{"attn_scale": 0.125, "optimizer": "muon", "beta1": 0.95, "schedule": "wsd", "doc_mask": false}
MLP neurons of a small language model. Each row is named by its layer, matrix (up: input weights) and neuron, and shows model dimensions 32-127. Each number is 128 + 24 x the weight over its row's rms, rounded and kept within 0 to 255. Numbers have three digits each.
Before each neuron's rows, "fires after" lists the tokens most often just before its 100 highest values on Wikipedia text that the model never trained on. A number after a token or word is its count.

fires after: " V" 14, " F" 13, "á" 11, " v" 5, "f" 5, "ar" 5
L6.up43:110159138110122120122109166188098126174120155122154113082109183118116080121138137135097122117162147112136126162110116096130133104167133123146146135119129119140148105161147176143149120148100174159133151122087161096132135149161119131139108101139133156163106136091120120096143132103107134127

fires after: "-" 33, " re" 11, "e" 6, "." 6, " d" 5
L5.up466:134119104140146115146081131111132183119104152129127150137127100108138117150103137106115130133148129112168124120149150082153128132160165173154113164097127124118100108119137175137142177087143172122168145126143110160143139121073087113107112113139114110122132142128118106125071134133140142155

fires after: " R" 21, " O" 9, "w" 6, " ex" 6, "W" 5, "er" 5
L4.up928:156130121103148137132135134148126136092125093114156162130114153138168117108124118127123134122067157180159117103104136149162116147143110118125146172152124135113122140165139137102147137179098183135111110123109126139125128142167139130112102129149132115119120116130082172139119159129083139128

fires after: " s" 25, " res" 18, " is" 8, "res" 5, " w" 4, " cons" 4
L6.up559:107127139152136122123155174158087118113139145150098144115152112136134150132133140101179096126104168129145186116174164143171149144113133106108103072120125124114102144124121100144093147144111128109133131082145154140156133135116112127104098133156128093107125150075136136113148132102161127115

fires after: " f" 12, " b" 11, " sub" 10, " st" 9, " F" 7, " Sup" 6
L4.up40:161131133117081123141140093081077105113104128165138137114114116132131151099140123108109140138129157105130108100149107157121134143087127119091137123120126156158107098131127145139133104164144147091161074157094120115108114101128130123095105128076138099151114143119113099124125135136108114105

fires after: " w" 21, "w" 19, " W" 8, " D" 5, " F" 4
L4.up570:148136125147094122145062136147117118145122148076170140150097162097110153132157127155160125096191108111111147181138115131105104124149071132146122125128144143116157137131126134136104114140118117124134159095124113093137167129088107099117104151097140125108140137132119104124117120065125122107

fires after: " I" 17, "ine" 10, "ge" 8, "I" 7, "b" 6, "on" 6
L6.up794:165109133133143170094148115105136148162101117100085135132150178118144106149134122111174094082121143131147101149174126150132118137128120087144083107118083171153097103112135118136124168108181143146142135156152132149112143092095124148140098134171101131115117136143115112094149131107088151165

fires after: " R" 21, " M" 16, " T" 8, "R" 7, " C" 5, " B" 5
L4.up293:153089131084102107146124161101116133149171113104131103132117110108135111104174136135147127160135131116119141106159077126111136138124128138132131095157125135127121122139142165137107145131124099079134134115099149171133094124131112082160115129132157157118110131121142120136152147099116120128

fires after: " (" 24, " d" 15, " b" 12, " B" 4, " ro" 4, "B" 4
L5.up758:112129095146138156115124140136168105152105118121069146122087102150134110116169139130142110099121106135160112131129122130145079113144087091126128086128116129131146083134128122128103127125117108131131157156142080118129100118166076096155124137132139096120128145126112135173109153110078141112

fires after: " F" 22, " S" 16, " J" 9, " f" 8, " l" 5, " cl" 4
L4.up22:169171114142112130105120143103159146103110141150163121118106138131117143152094136156157123092128134140117096146120190150125138110108145131098134130128126139110173146125166107181144176110159176130122132115196121138135139109124140111140154103135132160126123155110121141174178104136128138154

fires after: " M" 15, " T" 10, "M" 8, " m" 7, " am" 7, " im" 6
L4.up631:146129139100153139128156116116155147092141118126148102098129138130130134106173154088128119143134114088148170108103109096126124118127152159147111118142113150128105132119146136141128162114142130132108201096123131106125065092121167094147116109168106128165129174112111071128127143087142146172

fires after: " " 18, " ac" 10, " con" 8, "ac" 5, " Re" 5, " inc" 5
L5.up107:138140146130138135100128126104127127138108170136120140114132146116114163141115157082104147121098142121090141127136128145106151119117118153146130141125133133128126145117132124153157140135125114126153166096173172126142086152118096077112151090154133086129149180120170110107093125095168103142

fires after: " a" 18, "ad" 14, "or" 8, " A" 6, "in" 4, "t" 4
L9.up418:088149128198118124107105132119124116085128092146121156129104111157140158095138103107160141163163137134099107188128124148100127153124124144110114185124128144132145073126110183105114143159080140102159138115133122106134128166129110147131125104133136155156163163166144144131112094126136126147

fires after: " F" 17, " r" 15, " gr" 11, " W" 6, " R" 5, " Br" 5
L6.up769:185150132127085116169085159144122086121107143112124113112128128119093151142141140119126070151130102127147099137110093099129176140100111140132108147131145139132121166129123126149114123124131084123125115134111129086162133122136134108102092143116189089097123158165114144178105164120149172115

fires after: "," 17, " b" 13, " D" 10, "." 9, "B" 7
L5.up878:111132127167095114110114114116167119120105131139111084102101150145122147117150090104143097098121103150169134120124161152139115107098119090163116128110123129111110107124117139099107139116150122112150086192078119140173104136128121112116141106115119095138143116159155181146078116087088107122

fires after: " S" 31, " E" 12, " Sy" 12, " J" 11, "S" 6, " s" 6
L3.up76:115130113142135100118134114182110152098127118131154094144085120079171116147113106117147109137136171121085165127118121130097119155116153126109146132125144174118085139141105070173141116137124124139179116136166124148134081148135178094156115127137130121089117112089117113175156146131150153108

fires after: " |" 26, "|" 12, "," 12, "-" 12, " in" 6
L6.up1016:161133105112118138126097122099126138095122120084128164138131128123103111119165137091134100121111116099190172165146141113120106094166151123128134058141097134120104180131123127139108099127150130118136135135099164150158095141135164148121134151131111081109121121115098165104125129089110147102

fires after: " " 53, " P" 7, " p" 7, " km" 4, "ts" 4, " ab" 4
L6.up821:118141092110124110106106096154177127107131103130113153118167163097122164107099123158110159194138124126142152123136111126128091172100110078147160110124123123141145164117105121078081118153106125124134132131140113112088127124106150140187073129157101121127111143092156137180159133114161087122

fires after: " T" 21, " F" 13, " st" 9, " p" 6, " r" 6
L4.up530:169125128141089121084167150142141119127149114125153136121145112123125166110130135163159134109120139119153085119152120163111166133105130107168102124132129128128126125123117096124124130124093125096190104160125116097120109138139150081119138145115155127128136140121131114107109102181164087069

fires after: " de" 28, "itle" 11, " De" 8, "ate" 6, "." 5, "e" 5
L4.up832:170107108131093175140108122104141079120133121092131127080108157095111124147135087092113159062161132112159084111097133099101118121131141134096107112181082107116124150137097129101089149126133114169180159158121136111148129143142146132155161131145119113113135092090138091132163140146113099138

fires after: " T" 18, " t" 11, "T" 9, " a" 6, " f" 6
L4.up1011:168134102131115139153139107098113162143126134091147097121196123147165155115113135163138137123148143143131114167130153137110122136136152142105176124119134102153159133103148141141117141141130122130129157122078126125145062095146137109112111104118137131127142095163121117129096118147104114158

fires after: " v" 15, " J" 14, " T" 8, " t" 7, " S" 7, " l" 7
L5.up961:121164134097168164141155108110132168122065145125168116152109135113149071143143145121127134148163121132172108151098100153141121147118081131143113134128135111161115148120130127122109097125136132137124096151111114098059132136107093111124114113076105113167163148165136122138140130110106131126

fires after: " res" 19, " cons" 16, "ce" 9, " prov" 9, " l" 6, " had" 4
L5.up949:154105127158125156131112142150148150108078188125136120114117111104146134164134105082135108127109170137121147142145115093155178130095118071103111074106140079136105116140156133120103132119128144149149104111117142138120140109126155119160131100127112116127092137128121080134106140124191166146

fires after: " D" 19, ".\n\n" 11, " d" 8, " l" 8, "istor" 6, " loc" 5
L4.up636:145148134146185145113160119100094122167132105140138103128125133080131105146170152132113129146115086126122168094122142171149136076125123151124138132091113109124104103132102132137109111132110157112134110131157103098146153134108131108154136144110117105143142137164145122118158109064084172116

fires after: " (" 24, "-" 9, " C" 8, " w" 7, " ab" 6
L3.up461:153116138133171153116073138166126120167114108140160146202098139106147114108138160096129085151144131118104157093131104102112129114137140161113156111173173129127100144110182098157096141111140149104111083113112104177143117128125102138130097121153149115128139114190097124131139133093116134162

fires after: " S" 16, " the" 15, "2" 12, " s" 8, " a" 7, "1" 5
L5.up757:123146134163183156131113127098100138117086145122138140143104119113150137105160106090112124094113105140123131150155119151132099195100152160120110097116148130125145114156136151179163125164069093140086145078154141147114160151102081154114123121123118159089150117136114101123122100133125109141

fires after: " ar" 21, " b" 15, " Ar" 10, " al" 8, " Char" 8, " l" 6
L3.up171:137086117145152127126139085138127118159100089170128121102104120140119076106159137152103125091112126066080084171124150154123135111155112176121164096139153128154110148131102120144147155093118095115121132142132122154110114126135122145161091101103146114098113128163108174138188121122126154095

fires after: " de" 23, " m" 10, "l" 6, "ild" 6, " T" 6, " De" 5
L6.up999:109137096111121149166100133131136127105107111099121097135087183059130146090090104101146142080139161139121105134164123093150094176159170120092108132100116136127102126139112101146123088105152134147144118144119145107145112147162190131098120143152137138098124146104138157081112101073096139155

fires after: " v" 14, "f" 11, "if" 10, " sec" 8, " cl" 7, "F" 6
L3.up906:086138108144149154108108159156091173141108144133122166134129134083107104154165108135089097099151145104097157115111106110119135147120144139176170129078124108145129132114115174138113111120109125151152142130139144123135128161131113106153099111128124087133128165105123080127122134089165134185

fires after: "1" 70, "es" 5, " Res" 4
L6.up343:135129124132167109087096129129129118106144170099131116083097127097162149136128173074131124118124119133121158147151113137151149138088100164115135117089139167119137133125140123181120156136129108132131135134123138155128116144123082102145111140120104096158174129122094135098122080155120095134

fires after: " " 36, "-" 6, " d" 5, " D" 5, " O" 4, "1" 4
L5.up115:120096102148099150106136094156093129179150115135145087083164122126123125149170146121113125108103150087144099125131150133155125094068154130125152150129119102089126110108155127104111152131173133151127098146138120109178168151137120104131167106139130128117125077160107154145139115135113158121

fires after: " B" 32, " M" 19, " W" 18, "B" 7, " b" 5, "M" 4
L4.up560:103112119107101149093137165127152088156143137161120124148163112145139124130169103155135136121142133171161103128119100157148150151146106111123083093124137129112134117129171116147115099118139128136114139090197079163075140154134149120202128131096116124124148144149136127125130157118110064152

fires after: " f" 10, " t" 10, "er" 9, " F" 8, "ok" 8, "re" 7
L4.up35:170129095143094095152133105091122126135123132118137126129127118130131157162183176162153133116177117145138128131162146147108074114115143103151169134129101112132099121127089127150128149111134130140120125146113152137134121086128137136091143145108168108106129141138151171124156087123138075123

fires after: " S" 22, " J" 16, " R" 9, " s" 7, " cl" 7, " pr" 7
L4.up745:145187128168152124125119136120153128094119127135142086132091191128146138127167141173107125122136145146109112105132122131154127164097106185150128182109153124095136140114127138145115113128138163125161123088148123127077127131090094079100115093099106148103143097154119117118171124099145141182

fires after: " app" 28, " P" 14, "e" 11, " part" 11, "p" 10, " p" 7
L4.up120:162111129085116121117078093173110170113141118133078163072164095133180127114137146179150173120136151139163122174144152138115147186144108129144118110106063176123128167104126139133113103145118154122125155146114134162143132127143139139172118165165135176126090130097092121115131130126116162109

fires after: " a" 18, "ag" 13, " A" 8, " E" 6, " M" 5
L8.up63:158085123121150132109125139140168144127145080168105121139102134147136140151147113108122126135171107169118156168091094184101111139093130129129107122108106155120151126145142156132127119135093090117117110130102137129096086129123110092167157148102113135106146156160135129091064118133138134136

fires after: " l" 12, " Ph" 9, " such" 8, " L" 7, "s" 7, " Bl" 7
L4.up467:138161151147113110152144116152094110147135101115128099108118118116146160106112124120137122134093107140086128157096101114083079150122128115113122122149117153145132186156088145162162093116133105117118114168083153134121159085119132096142043139125126115124121146166107096164131180144164140136

fires after: " D" 23, " R" 19, " T" 13, " inc" 5, " H" 5, "and" 5
L4.up21:135059092111103108136108124100124146145139117110144131162153129148154132147144129109149108159171130133091160125160140119135094140082110181101124113125145122105105146206144113110161140087138159129106088123136101154122107096127084153158136118151167156097124104134129123117160109104144198148

fires after: "'" 21, " " 17, "." 16, " d" 8, "-" 7, " (" 5
L6.up903:106122161131119171146086115100151174135119146139131153151101133123086121119137129112139070130153124134122120094152143128147143137098111108110124123120118120139124125147196140115109156129150125121110108142119131153123161110105116132102131123139136137146107113129073091181123169107108128120

fires after: "st" 11, "b" 11, "o" 10, "ge" 8, "he" 6, "é" 5
L5.up485:106120145097064141092140139093140105109083113081153114122139104107162106187127137099109146118098114160128125111141170145143137110118101146135097163154145202115100121168135116161139141087137109117140106192133093106112127111128124131150070133169159116165133130103139120108174133099118154165

fires after: " J" 26, " Sy" 12, ")" 7, " Le" 6, " L" 6
L4.up453:135119097121126112073129162130111122130108116169164110101102142126115130155154109113134132084149124170125143146156146141143145185103147111067157143093132127123107095145124093164150159146083132170129123181136110126139123143119124074081128159101114134130156132087098128117117088084113139092

fires after: " comp" 12, " E" 12, " com" 10, " l" 6, " L" 6, " d" 6
L3.up759:137116107128173120153197116133090112077101138141145110096122160134122156110126147148145093120145116119144165136130171146115101149128129138139085074156081123158159157122121149140111148093125134134094146134082097157154141126130118139148089121139109139136089136136081107142119137095166108125

fires after: " p" 21, " L" 18, " l" 18, "h" 6, "s" 6, " ch" 5
L4.up20:111123124170146128141139095124112102141084105158138166111091118119119153114136120102127122134085125146156095119103139118126085114145132120147145106165107145144151143138161127128138133127125129119109127147080128167166162104166143138126110146133139114113088108138101092136132136106120087140

fires after: " the" 21, " R" 10, " w" 8, " S" 6, " s" 6
L5.up677:129110111108127124128150105150167144170131138150165135097137121149150121164134151121129134110136129070129168097113101143134125137122132150156095134072145110097143144108116115148137095117076111098101136113133141096128134107109114116117127171131081061071098148145125122160132139161123111097

fires after: " " 75, "-" 8, " (" 7
L3.up605:155114128166110142151128115146143120102159126130136090177072144124155117108135141121095127134142145124063140110103110084109113128137147168125167078167121133122148159084120141141108140151145170162102156142136119123128162152093079136129155156108090153099147100152133101133140115125146125222

fires after: " " 40, " V" 12, "1" 9, " inv" 8, " serv" 6, "\n\n" 5
L3.up696:109117143150182131129119130110121112132106123124128119087106156086100103111107117126159129108122144105130169138089149117176117175076120140129127122122184159154136126135133148192106145149145096174175149104122100119118096133079121135156079130147135146089142167143098120116155123137133146153